config.toml
n_layer = 9
d_model = 256
n_head = 2
n_kv_head = 2
head_dim = 128
d_mlp = 1536
vocab_size = 1748
activation = "tanh_gelu"
norm = "rmsnorm"
norm_place = "pre"
norm_eps = 1e-06
positions = "learned"
qk_norm = true
attn_scale = 0.0884
bias = "all"
tie_embeddings = false
parallel_block = false
init = "normal"
init_std_qkv = 0.0243
init_std_o = 0.00573
init_std_up = 0.0243
init_std_down = 0.00573
optimizer = "adam_variant"
lr = 0.00114
beta1 = 0.95
beta2 = 0.95
weight_decay = 0.067
lr_head = 0.00354
grad_clip = 0.5
warmup_steps = 356
schedule = "wsd"
decay_fraction = 0.441
decay_shape = "linear"
final_lr_fraction = 0.02
batch_tokens = 16384
seq_len = 512
doc_mask = true
train_tokens = 223900000
steps = 13666
dataset = "wikipedia_en"
MLP neurons of a small language model. Each row is named by its layer, matrix (up: input weights) and neuron, and shows model dimensions 16-207. Each number is 500 + 40 x the weight over its row's rms, rounded and kept within 0 to 999. Numbers have three digits each.
Before each neuron's rows, "fires on" lists the tokens most often at its 100 highest values on Wikipedia text that the model never trained on.

fires on: " ", "k", " m", " k", " B"
L4.up1532:550479577488519406545459529381568447569490552515485479505527556473480492520492467537489525447505527446467452560438469569465502459494515559509504456551529537557429479462507510475495545557454461471502460548498424454482543519504500609473493545527530455432561490508569599471482512581499494547442474522478454461581497533472503436495574457542538467426545507464529409503529524503497470505490472473488498476459463496468570490555511465473470435490512513490499481519491440462500484491564444431509490449372527528555498503541487552460430528479530533468502513468532482524496508508494481453

fires on: "istory", "ines", "owever", " Japan"
L3.up247:576452558473492467498505543492518497541411503509506531466495496458533512497488464481508434441444506473472589435448494515481475526551478606468560670518531506438560527516516535491491477439530517489478502480534458497488501451600473483509473509480522486493496511471554522516527535490445508492534496426499482472408536514539546506489436487531457514466501474486472501509465486545450629486579549522457490506446563440543442500452512546416507458566511517487504543518515481503461622529560547502506462533532552550523472528466487552516491496500500442519433480469448525481531451531477506487

fires on: " |\n", "\"", ")", "orn", "us"
L4.up1158:534489540451493558532515444412448513461445507524578487531523506511540451509530444512415413450533497424436469436501524479477516500474514493417389470487472493479508498483500545485500525466505459514480528474534527415460492540516490495419542530510499550594543537427539487424485571456522536595470511505503479483513517577539521542469499529476477543540500534515532502542487518408469536495445576482484535558485473475531583441461518553523501507527557520526445527534540440477535454464460554441514511509560531426402512476459488503491456497482556468527483458529545530483518550509485544467

fires on: " R", " P", " B", "ah", " G", "arm"
L3.up1156:588520516483550494495543525472472459512481517500480499483566508494521480498468572422511544487584465492521410449424502509507561484419586446500509490571514521488435437468499506491498534476481464470564507591502542554498554453458473512497531525497440539567527437468501523502464545482500569489518499453544495582533425513478482469540485517529484564492442528506473531505497541470527490482479500480471587486512431545527550513494533532465471459551515503526552472411495498427523581499574511490442493486501537517441484500490493586441536501519453535601490507488448431486461529551423480526

fires on: "ations", "ions", " information", "ode", "ulation"
L3.up18:496472495521577529521454511464505495494501496498432492507446526513520467496524549439529407527499517488467516496502537499541495545469440495443342484511483509568400522476540481454514476478500479512430487506511478449546407465564495499481497479566423510419478509551440456508566525481513486489495543466508540518394577430470509521464447499447559612545558534504553497461559425516509456566441581516525468490468499559518530434514456465455551441527505497541453522603490409481512473520506498502502520465480538496446509496484505523464546487493478522537518479493489558491498546569495521419

fires on: " m", "W", " −", "m"
L4.up387:465533457459483430535509621560568488458454491475495546478455477491509500484477453529548540423522497513550534557504479593494444443490485500518471445513472478509475553539451520525435543554473488422513526519452493470473529472504506498478454552580461474481557476510549544457487476544488490532469494543470391437468434494512472480518504492548508432376467493524459511446497537511516512455442529526481573524497488500553464412516497449500489555482499609442587436460444445494470559530558523561496497476443518589519492471462477493487530511562486475519471451541522475518500456548503443516

fires on: ".", "echn", "\\", "otes", "\".", "="
L4.up621:469485462494536545540521483517527460465520548509508515490556456488509436508547465512457479444519516504495516511402466614480414521494541486525530494486523452477483510479483570577514542494516461446478537601421494539455501510474471488526488488516522565513551506400488556450568519479494479533513442487474487464454527495561556611490508448508510533493461473497561513469484498531535465511418476514498596459491498504491523484531572490545541570627538496492550518571465448471486496513532479526521452472467573454422525455471542518554481529474484488525472538521456471457563559478574545455

fires on: ".", ":", "ers", "'", "ic", " compet"
L4.up1163:486530474523468529557525525415472450547487489560583566547514521494508468467450561495554563446506418506506447521575573404520452541473520482410504502519543471559519519483473489543555551534537455544414523534525466477446478464478490507465541487529494453472576536535578503506514513477558464518517485538462544435493434481476506552496478542470459570476473483538490543417485467531524404451530544473527470432522533445437506515503490586514477483518516560583470515477463482501532477474511441526545459479599468517530470495462479482540543476450491519528516482535431543469511520543521503538

fires on: " S", "\n\n", " reg", " Reg", ")\n\n"
L3.up308:554480536551547536539486539442509500547424466527491503554495452481539504513562493459465490462544522374554404499488498444550425523526484500395421471592474537537513463482509536514515521513457442498507501549460485464465539469425498586510520532506500538502538511477518472438538495479436547533543512509471523449539490513467555559494498413585467470465478475462472484529504465489487520479516536518510461473453436532511573486495561446516494533441486521536482502484562470504460549558545498520546529460460512509484516427458485571524456476464473499621453447528475535430495466561462493497

fires on: ",", " –", " +", " disc", "c", " res"
L3.up198:517497521481555536551517515488470509539512572513499539520483478482540461508540537480465520520512456485526402488484538457514467467449511474508461588510592509534545494455438592517504520502506473478451525558461524508412519527465541504469457557481523594506520459480544471441452546471461498544474507514466453482506493480520493466506496492540537520467557502483500537530493493477488473548476527503443484506438388496432550549470482460529488430443527524527552469391552408455487464550543456468511464516492479515478440455496511504515430515478473542607544483653467575482509434509437529577

fires on: " the", "fl", "ut", "v"
L4.up616:602489475465508465568480492549460504474451470479455484541520381520447568525585529410470502478545451534607526500554560449479518497495498473459526473467506475462500507474464562575518527523492593462556547549533515454489473462537523532466459480550518525456542535495463497570566500437465474467457518481507515539519438527482527520479444540526487501475449455476457481429530455582475555471478480443425460489467465494446490573543512529524487505476546488475538483511489565496493532543521439473510442521475463497509445473512402501540424446500456459539545501512516484479487472518496481523

fires on: ","
L4.up1138:560508416456519457494524506520528428570542479518407577502463479517446546491559528517436475525538553470508476499464455517581435490537543479562464496479474474515511501492559499476531539495423511457482471595451428531473489528490465484558500496537487483508516514509468473513455455502461442472538492525489501510495500500465532500528519446514473513449444498561514505506525496586504518432452478514501486510493470607531540567481558467594519494463494525520466512478511523506363519495494492516487508467504542478464499488522433526611407502517511484505558446537518574482512453561460494585

fires on: "art", "ring", "owever", " by", " March", "ollow"
L4.up1:488510549535521543601498450438496606531391522507508461466511515494549450515514563508477481508534508461489437469477539470530506492446501527406443496482501478493513494502490509557535500519462478483450539480498485470470494453529516578431454484525434489503547494457520454402520522459504537566492513495485438545523517472504492498535499506557583545468485481506497515463510477531518457447484508478509425500482485561496558539520543554504498463476561523482458435502557493447503498496612500394550487524510490544497477549510408533506477493506500557503499489573448524478521503567433506574

fires on: " by", " ==\n\n", "===\n\n", "==\n\n", " ===\n"
L3.up30:521504481496555537470528507501449570482455497503572504541537431522461449502518500466559491475525444477539489470609562498484534526439502501454410519495520521503487481483483526535516541538472497469482563454448512537495525494531508483488503503536404476519482536502405457471598492490496470495473507497500478551506505463473488556590421495531537497499465457447532496434516439510526538495443553540504505560522478579538559504449501466500488535473504518533589446577589515522573514510536419506496428502552505492470511516411394513472492472583463506524469513563511500476483463534495472484

fires on: " pro", " p", " L", " c", " Pro"
L4.up151:487562514552538547569530557431502497473491534469497497520483475518470442508551584497471471548581477493577526489515538444495496543520419492527433519572487553564457537524419521594482542479441482508527585613506467496531467539474502626475474467541490509498522512478536486439518522512531572519469461474537502510497505499497489517558492556561533495510537492470536469488463542442510481506435584502499440533471488456511491461494554465445511489500483465524442477471532457454498560480536519563446537384499557548478481445454492587474429531550511541514483453519578506448477489510507514476

fires on: " of", " serv", " includ", "ev"
L4.up599:568482522548537542545454494510459503514529488521466429548489517484501474501502446536549505544489524489468466511498531556580464479455508531486483419497451493522561477525473514470474516476476480518507542489494449483476506444530508577449532483528498469627460487470514506433528565473479499445614540487510510514522562421461470513528504458631501460492491529514556465518467446543434532507513513502506489545550517526527485543502500515587517515516483512556470534491518502592528416532494505471520511474422551452500489552530408528491518509440470584486453502522549574466576449525461473447

fires on: "ial", "o", " the", "ive"
L3.up684:565478519513484496502495565487505525479517508512505574549544483488491528507527500492485546542515501418548462487526551488493506471476517486427455522489492488467488495427439537589571556485464501491467517488459492513514496431527515536462461577533450484550475477374442492450497479491457449488494531474496435497578477505516429505519468444604495474472516463483443469478491441505489534468530508530450495540489482572458523446506503467560461539491458511493577519448568429467438504568546508460545513495447502507454426454418434566514375474559479565554497512513482503488517435598448497537

fires on: "k", "ame", "ak", " m", "-", " B"
L3.up73:520500552480562502614543565462505484553472488530526508519496455507477538518516508462440515585563417408576532477456482521521492487488548519449445515548525527476490540466506520562538569506494506469501541544439502495455540526472541609433471538492481467499463507425521516509527468502461468520500470489495447502519497553504482482544458446486565475454507424527466466434501501527496496496515560525431482527431483525476547471495498515479463479494555517499480446474541494534432527568565542469562478441496497486472489460466443644481406443521459548532489451516395514488495436569508507479

fires on: "own", "hip", "onom", "f", "resident", "ief"
L3.up842:547526574448487442517562535412512498505435534537564497555508532527588500538504446455549439509623508503510440491517493536557520458548453558463442518482497478492490507440503504544474510531522514491487517522548516502498529514521627523428555521456536465482466418455526483436461455518463493522479537461479483512456538515528518453463492446516541472475537506552477474469511525463507548460548513450476468593466505507523513431526467472478454486530552582472591521418550508516445506490549488511511542503475495526508514448491493570541538487462446567504499478517448485559572468554512507554

fires on: " Al", "°", " R", " dist", " N", " sl"
L4.up900:540503512549553441496517547457541423548465480516477487436512535493494475544439493515550540514537478434437509521460581549500436491503547575482407435561516548403506453501467419425531481481518525509468496521489523528469519472546484568521542564524480446517490545499499533452511505524495527571474498462517427488548502435509469466483514491551479555444489493558481518502504456510465519498537575527505496590485492511487519513497508527508487504432530563531488542480531423457439535553543493492492535517503499635524526490452448504543517442544537477499490488489478424442514398571450448548

fires on: " ch", " pro", " st", " publ", "ound"
L3.up1400:533506470499563520540544547411510550495516494526505449537549498501552527516592477534463443513496465448481437507462452544538524449500451535480434539561509512542497511542470417491551561446546501454470522578455514448435506493509561524510480504526534535587568494477512514434497555436493532555488500536515533481514541494542473449452520513559510514507572487541481507552480482522453551516437502482519445509482446521471550443476540507555514480529514518517427443404471470501469493565505462491473520425576479458456434470500542482577491503437422480485554475585487524468538419461486506592

fires on: " ed", "ost", " rele", "ate", " High", "od"
L3.up1407:564480461512515440528497490505453492461476526457513566392502495477554538527523442494406401461542530465468427516501496493511483496473521498476474495496472400488483451518486541448524638466525518508363514472467488491489423489472468513437424533494534614602550473472480512479447485433506500518537483473515461509571489549435489470496543547574522511537550512504418520511524539511475456452492497531507515505453512481559506453431514524555503493507605476562496468460512451527545456496528522572474438519482533513384436488478504525524457483495501529542510510536496494485518498420457450493

fires on: ".", " |\n", "if", "v", "\n", " o"
L4.up298:565491510446525429517496522505476541529461441490486473497479487484529479501520482471529505524508443563502492514500600477555500475509462459425536511525500521473497436540588479600471526504478475556454494515398457499452445495458552525478538595499496513520471482466500517436581493522466498492553471484504403457530451474434459493516488396528508414522474510538468491496517562457461514424388452520515489531452435541561509509469480435564479516476480532469547433479510498585439520575566501484519519469451588470512526465462452510497467486523510541540505489559471464510451429456528466573

fires on: " system", "ation", " Amer", " life", "ange"
L3.up889:533533476476485541579528510504445522448494485472563543578534505470486583459529525478487563442541459473498549519566502385523551496484512493433507435539559572482474468507528413528502461518535520544586524552511520496513515449506543516469512466487566459501509513495476521493380553440489527461440522511512507516445469475535558515551464468486505443451496548495526508433517472541550471555545481449500461524490515430416462459493518458478459492498531527570524580423492564493424465547527495510472510461574427520509496484463489554503498519514526481558514496518540585525499479523480507444

fires on: "-", "w"
L4.up368:547491482498516481519518511393473546486475501534534524490526524505443502494541415513540498465471439526512476520481428507484508478519539484485482515584540480534462482451500466488516498508505438543419463602448559538438503601484524523522532589538509512492531529436474495431518501533493554578490519565482441387560435482462534508457545477502488496455429484494478488464441529547532512427461508500498559537572506575520543458447486538514483481504532594494550565494470436532427479581550486490487481469504516516408509453455471518525522463496456501582507466545492521494516508506477509610

fires on: " |\n", "ing", " Ind", " F", " disc"
L4.up463:498447550451556476506519550511495519448439483498578459526508491491517397449555530530486521450507502470475520466481536433590472491510486544449446504468514526470491541468399522486491486539486510540539516512480416493470460533494516492491514498550529560515487566531452543534505493469530525483584485543547471525459529451553533509509432456546455503458579500482497412456503443546439534526467525490504524487473565481582498442513518458456518468513527508488545581487506485528466518543522493490563456494442517515500445436479479517461507502478429480582497500487519536533480473592501525437

fires on: "er", "or", "ult", "ist", "iz"
L4.up183:509532525502490551561512517492466531462384531514560576505434451480524523482463561466505527501571484448528564503501539445470535483478506492476480416489502544475482557452539546565548489505484568507492475540534442515526472487512501465434510519541477474502570537521535505488516527399527473495477523520536501560525511524464474556497561527517494544474491486487453524440468430426503417516521483488464472462560516483465538608499495532506474494533506517600515517484500521525477478490473471411538507450504485526497447480527453566521476508485464477538549514532457511461515478553526464499

fires on: "and", " –", "c", " He", " Sw"
L3.up1379:553480504525540439528496514421520463512496619497519465433507562491435477513546551511519481477471516480512481502465502448456515493465467455458471504509513511520546505515456488483473496462485433513504542604499525535471492541483544579505515468542541472546629534462556518483394536442506541564464513521515484456481466552545507491502586500526516513479526495526478505505509455508467490538518507496498495546454464443472508476498471496524493547481529494540394534455464375471433449491530479431441511474418495515492500535480491584531538499455501512511533482575412531438551441434508534524

fires on: "°", " m", "2", "1", ",", "W"
L4.up1019:507503466576511542531507642539519446525497532465486477520476459518522475521525539523517564520485570473521465537462570589488446497491579460499465518512472479542527476545471469526451555556460503463528497547468452475490516513564447485481503484551428568494534501458560518441520509478474503545479440522514463558488507498541504482578538452540534494418441487470497472480507493459477422399530465485508518524515486554509525521453524540497513558485495515540423479493579426457524474489537454509420441488526542546465483502491507562475481524624499499533521512565520524424472490556499486468

fires on: " and", "-", " inst", "est", " c"
L4.up649:523491518432529579546496503466516535477447467504544538547506541475444425516468494495492535456473461504533449495548459510515485512561464523479500457529510498531444490528506441495517451497432485527422430549412524530448490506573537471490490449476472438555470464505487544426579533479503459544521497567407476518463502456492473506462530480558487528491506485472450561479480512523527586499489541493501447580513551540587486452382487485480499487474513552507473534472532462516467505511472474528560479484519495489511492499505427503576555488501503528503519498518499595438425455498508446524

fires on: "ord", " count", "ook", "out"
L3.up292:567486576477544459573512435489488565481476420503458507526467444531484446492488449464491475522550495485655498445469504437654487517436475484487465554497501482477504506441464526518428572519490511456465513539479454531510494496495534537448513500521434510504517443457502488435509470466476480480535510494507409514481498482489440536517492447501519457499449488490508507483487477450507529461500539465453503498501500523450510493509527566540480518493554520512528517562521446550485508569534442461552448494490537530474461459460478564498497499501455599581454415546418566525533471546452456501

fires on: "-", "oot", "er", " &", "et", " |"
L3.up705:605467489495564471509518536534467462595508578481597526553537510486525548500442491465452520454550418502501504466405501476495460500487572523481482630465503535450523466449488577544438558480527545537526475518548529486524470452540512550491470495476514510522490505501566446506463503562490452475512529517546473463650509512459435454481463472548498570410474517491446494485509460532496498489491462484487567488479495558423554520537526595456459503518518512545487471450493460577485572504476484466489516456531471519553448540497542463477451461454502483552462447537476497431558496526458466565

fires on: " &", "F", ":", "ow", " f", " ="
L3.up730:442498502457545483524494490486514536450465572463520494499524522482581482475450533487513515519569439441616498470554637467496479480465479455477441467506611514518439508500418534586492508463464422468488593499517544536501525467558538457485550485604461441560415497484516494501533527507529481495504506494529464490597410474542470478543480448508499426440522534456509455532481480496527491440452517502475523562455511491465461434449457568470452533473472467488507467486541463549580535446512479540506515492536477529551480471501449509484459470546460581563496425491543531475508462565508497469

fires on: " |", "ia", "ham", "a", ")", "ille"
L4.up681:539529507510451510547488484495497472451449490496550514509552559502527474534508555529473505493519523476502469523459555421550483498480447476465435498502496527535496488432541541545469489478530600500505525511580489535511557464472579529495573517490506475482484511539507483468468495505521372507454540485561464490467550517491492467498569382542506455492480494531508468447493428622486489454514488463478453492573521448529505566487492544552504483434535489553462523461543452517422515467521494366496533509484503501519498521514403532533456522590513551525478470502430514467505489546446520551

fires on: ":", " be", "ell", " by", "ms", "ese"
L3.up135:529485503488530595528536515490432510548488559492519510510493496502513521524524547500517459537554446504542512504454541453525527472457498542442414486474552580524558442497465542557496478506452463469490516554512470499504462491516490472499470453555534526520534534434536477441467450475451555505484511512505481518496584558537517510513552514556452480459501484488513462530452485587565521503428514519476437539501441585378499481498491562558513469552601496488459440537474384463507467555567499456458463440509475596447452474489515507526467515516502497488538474618529535467553453459486529508

fires on: ",", " that", ":", " L", " and"
L4.up51:494499498475535527502485505538543495479522540456503508506441470493522469518591484456514566454510549469569497460477508431513454539448467406473486511519555556502534493536476544525429540523428519484537532511466514541476489353506475485487452469547384545525506508518519462539668504496504496518502460477511473572520420515505461551594493594513548466456542483497508457517398524483502513468479458523466510500538458564541472461458546489494479575536499521540524423550529505513552461469513511554544487499516521428451456511426436495453510546529486526571507473497536523548491491495498547460

fires on: "an", " season", "ian", "ak", " played", " League"
L4.up1017:611503528488487406493557522406517431463463516502522544478473518508594479508455459496548539493543478480463505528525471535505505514545455440502463520563544508536468544445528526509521434487441584473541458474543500441435496463539566519494534478557475444573525421543518499501466564482444547528508496518508418508476474469552588504459502524522456420422484509528535506493522475554460446499524540480493507395421498483561539515493516521564488503465487558501505502521454482486580516494489561488575523502535496558531509510495509546528479510493501508529539461504484468477446451556435460581

fires on: "l", " (", "s", "L", " L", "qu"
L4.up975:540469501466528430512494556578464516483503540455462491546433455516499496541466525459461493493548549513605434433458522478507490502474501551526493469524483480478529463494464579600440598511415533419473516518512518487523573467500522591530512454476472527470491451471504508497485492509410471497448527436469472531498522490495499500544589502511619415448491493538467545448490503528543613414532485561482461504490504555521511472480497527528530555507522542468525449428573474524515483498593484519495543473434546502450483459489417562472525494542468579514526506529457497502506482553506492438

fires on: " of", " received", " —", " would", " made"
L4.up1027:549479509511547509518495489391506518537530476523432482515478557513498473464490497480523497505485527452554529476496554547570408466509498503496461491444551478520567508567459496550451533556480444538490480497491512490487536468483545507503460469514478454566473460476482446456498539488516495502583498568481468497565535456527454545535483428546465481476560485488510507523503504525458515510484474483537463528539498623570489558424515534535556575521495487519444510497579529551492448594502494508559521469520545491471509472500410486547541509524458563483460507582518589493588458544446490473

fires on: ":", ",", ")", "),", "own", "ar"
L4.up797:508500523551508524554495476442533423508525565470495495477494540487523470546479490520464513587490522413541457578503582559513554466501520477415448484508495448547480480502411547525485496489526479473524480577528545460489542507505493549492524514536574496507516553427599532489440497562558505577417451529564441491514464573510538432495574482514484515451521515582478523499492471563446423479518478506502500430459497468451554485476477453505481523461565549430531467495541402438505459516554444477512483443424499552526515452493465600511458509514475624528557511465465487399458517497483529509

fires on: ":", "=", "al", "}", "ife"
L4.up1189:564498445527513551457539480453479501464517563537473518493489499494553541509509465530420489499525555441472468527421479587504428479496470505405483544501537508509485450500507496510493491486579454522527498607404516534516497490477487560487509524553503546564590490408523520396563545423515497524493486549521505417488481537543481579507457473546500513521411526532495511493487450504555449419458497481521527490497457444518503462526506489532482497533555516507539553424449473539507480406516477538489554466491513442422528476423498515579521463518501502525497544534507583457559502484523552548

fires on: " life", "istory", " career", "ife", " information", "ace"
L3.up1182:507441504428483455491510516521547448531506489502463469496517455522455467502538457517513486488495497489463563434475499547491511537455487504513540658534559475475484520457509584498537471432566619460487503549491425526494498463473408541514576519445474479453514472511505522497461517488523483449473496546465512473398505453543524474426452543504465497511494511473526495508508473528454575527560553461466476478458602542545450456480475535509486486543520568522549548442522446500564500516535528490548452481510531485502448424448537581494524524512480454536485524463473513515422501487536531516

fires on: "C", " are", " all", "1", " group"
L3.up700:469503491566488446456500473482554505497462528542466577480479487469461443490537450540494497511455408493503424505441533576485463525490533539494477537518476453443455468443421485467469567486499491503426523479500537487539518498539462499526529494503506480470483553517504509486568470551482520555471501481496449411475443494498421391513586535487484502480491498554518542456520537424526587455546490522539492433465512505572479516457556500513514489514507478448519496511523447467496555458569497483469474503423549550506436439483524545489437533566510582499481507449441474513497508500474533523

fires on: "ing", " ", "o", "ased", " go", "ut"
L4.up926:491511576468433568532494441534444435468472473473470494488510507475456510493541440501471432559455470531568499449618495457474496515502491524514433505443464427548473499472475487497520485501493546539523518494484446470414462472492466494507490498521442563464485552586428530498540489459532419523454473494495477583488520487522533514451511526468472536472509496515448499548514514494429520529474502499466475495514500468516517498483493480533521469478460543480473517552531470500495547527430544503558493555514483464481454416408443571479468510462503442560546380521485591541442508576505481441

fires on: "o", "y", " the", ".", "at", " The"
L4.up1518:544487494523437440569494452518499479490445482531482542504554468495458438497507515459499490519536505487614443515502543514518522470481499546450463537470520464444468496445464505521511488459476479497431464538525467500467535476488514576521567532522458492519578497476447492486610484516467497549549513445549448554546440467521522450501520445532539507444419480559448516422494495559458528480491524562510430532407510533464487527484529523536487463476479548525518534531519488468405552558579489472468439486539500541486457446464467542485438478496482540504529483550454469467457464591427492555

fires on: " ", " and", " j", " time", "T", " not"
L4.up801:454506561535533542493531538500474512455502548507473485509491508484512564537547533408454464538567532484501447453451542442496457477443493500502438564493522547511536425508531474489447547513513500490478455509493452533480454465502468451479407548543517531512498525487489507443528524510439463488475484480594480513495471476493470484527454432517519556544469509545485532544465549533442490499393507573463424516477463539440471522533553493539499560525539504572500463513463474565488507497502495371488522460437545446482487542497383545456554528550526563521492455464532558482464508482468481436

fires on: "}", " |\n", " and", "H", " to"
L4.up1340:465492497462519584508466537442507444512485555469507462504454501511446480503620534489538526471519484423514481496540536472519461496458521518511408437520526506483529482587496445499518562570456516503496547537459520528488502508485491475512471511510453480564515509464534514452563510527461481576471509541506504457523414517532612511591505407509490566461481489526532456521471494508498499445460547529557516465459484559526513477493508483469448517453518483521462416522543478418359486494524506525466490493567535502421502500485409468471442516560580460518506493514534483475470470494535518545

fires on: "oph", " A", " Gen", " Rec", " No", " Me"
L3.up1381:497509527483529508547484496521489565526452509519443578506485483523489517493614488509456468522539517394552450503506567462546477505511462439470475539528531504446555527460489562583506524504514447514525489602445425480487479516478525603480467522568538553518497492497500541461506467407439477518581505488456501415465477530515475512498487456538523516503481476456499512515483484442487488490490498486510398519476469495429539486454483514536474478504495498517476462464495438453509537583554491459525531486503511498436459479417390552516458502510465542550578454634511548455496451490505507545

fires on: " ", "r", "rit", "os", "t"
L4.up27:550527502544469500457543538475481533513483470530491541501513493534475520492471526526516450507533395523509438551452480460485488523476545494438413495505475437486508481429485505463528481504542490525550570515478523504446499509518461467523529507521564549466556543466469458441481511468452485494461561435540482570511474488513462462546491409513476562510398505596446521533449422540526410498480462491529530473526455494463536499486556543480453476497528478487502518514514493534492535536583489442446398492528484464443398530482498511491457459523417444549499387502454541466535511535465528575

fires on: "ou", " T", "in", " t", " b"
L4.up861:495476503522489459488489528385492511563517538491545510547479517506520543522460498538570524505547503487445458505540443483467437482482536536491531480495499530529461476454439537477522474469465523514438511489529464478489572425531506611477514461528452472492561495488579573552519440518449478526470456473490441452566494581531545474545561535514604426442508526489622435420540516449511472517537505505500540575462512521529549476463523435445418473453487520494493506481481476549535502546604483480508459500448497548526516480482490539447472489519498570470469548473485425520489464498481518472

fires on: "1", "2", "3", ","
L3.up674:564467544493560568524515505496520436548520500513523495526585488513486482535547489412452458540527530408481468459545503479475475470491518520421376528501546441469509455449575568497543525458500515462506463510517458526499500497484473550509547560473489462602515505464495509393439581435476502499475473514504452511555549493474551478493510486558481488437516514590475445518507412515413497489540446494496556478482469521517553456519507469519433460465506542516423531484529392421401525538499510481504555452438523537478478480488507595554461509476495529538497428529465530463514505539446512526

fires on: ",", " H", "y", "s", "ival", "od"
L4.up347:587497504497467461536468440477449515569506582576507494553525502521489437453570455503537531501544520524460481488536623461532475470468526493418539445572551524506530544467485518494515471511529566541471588506501493502511468546494513524512542547479543477526544507475499523539449546447445517564510525519412522460594511515498533466491503570506528560453484486455566436534520480528501527505489470488493482498482481456410536506514505549470379464554466458536510550453479479444561458576515467464423505487572479536468462403439503496524447485498475512497473424519512487506532496473476489555

fires on: " co", "==", " Co", " se", " e", "==="
L4.up1503:569505573493553511545515567489474467556494576476561538584515466501566489502525494469429481522530448509516466501533510442482422508470517503477473480541548493492530497454487552529503514538464473526467485533457450510454601485482509550502513549526516495552474467482501535470486462491436540547504447472466472497484457518485466450548475541464482451470490451441445458510530451513491506480558511467401451536485514487498551432437517467529419463501513537477524474478534476571602477627589472492450476469538505505499410487432433541577462421507512532503516532523440495456518516566527556465

fires on: " so", "ature", "ater", " also", "ath", " only"
L3.up1261:448460476493498523544509502463505496434525490498512492522503478509567483531454479496443379533546398529545441488469444497458553483501422558504496480539482434591458471521450498545520495473552532475470426483565456469489512496459592418397470544535444508446505499498501504448504592520475529496430545506565468473447483477475548499462517463513507481565464497498544501476525504513483421481462591534517567508518482481424475438493493440499517481545551502446494527563497445516560506484549489562528451461459552481493438529509531519465552544456543489509443516615482518543482503540491520522

fires on: "us", "i", "-", "er", "ing", "ia"
L4.up1061:598455451503485498507509460493454446536392533500487465526503517476520572485481507448566463544530559458494470452457492439551523539428488545501522557558497484588565483539554586480541541488501526469598512448536476462474491496544484487472483506468454405486539522476627471486409521539526470481489505521516508529460517504505525485510477411492511453488520480508492465472431530481506506540489499503447541553580475531463533558566515518471482508559513527555457459454486466533518551497619439456484552456481479444445528474510470531494441511539433569478478489504440533461514532501510471479

fires on: "-", " ", "ed", " to"
L4.up1028:612480446531538373497518486489448543583490477523531514522538556515527528477490449456490493503504458467488493491454478547447466433549523526472498483566536512511532492556579485557550485532549483474486425459459517523485503548509506571485494499525440484529453478457528504492555506548462511509535487552524477477560503487461482437521550435571556495433479450492450553494510543535539528418409476497497457601504509514504472516530466530528480440498578590478581535457524448547502581509523461484486541498591539537536523517479524481600484472545477518500488548559476504498494482534464501572

fires on: "th", " The", "c", " th", " ac"
L4.up1063:515499566529503524568512524543542492537512614492490512478486547511566460507462503488441502545538500450482525486497542459556520441468505542425570509531554553558480507491485501496536538559478548500517501501579450489449487496541531513492474537498525521492555506474598541483500548340453508520399478511488492507520522543515551526469492475563487559436406476505445508514489533573512484397527455547503490459512507440486537512471532486561426438488546481552434477452507444543463468433507431472526509511397507561460551456477507517533486489525541501593493445519544549515484509529510528472

fires on: " main", " about", " Sup", " Mon", " on", " began"
L3.up1113:502491525457508371475500559473455511579494463479511494512484405557502518500511420496492441486458454487493539464420544489465455506515533557527533512576551563441537571517412482564555514490533467505520515523494500413479510521524473517519475484485516562540556496549482540535530525426523464484475506477541474483501569564498489471568470520548474483462504458420466487471505502535516591527467551488478436535493483457569485499512538556493498417516492529489549525415542463493540554517477474529465453525498524509495480499468471526512461466520457438568449467487517509489518401485531536433

fires on: "q", "ican", "}", "°", " May"
L3.up97:489470509496510550437492540493534536511535513509398512491407486502538475519454458448470475439454460468435476555498497582472467449474510486469489594576475479524439444460519540388498562515489491496499546483528491477539450461564478512456419550515502525480497494452545518491475511503539441481504501543496467486404508491484463547580536499538548499544520455490482527523472583423516501477429465532459493525488495534492436468448509508566528525493536564457520513479494498514485465512539560483529472502438525515420481472426503505519505493572432521483484508516530457520474533399513534546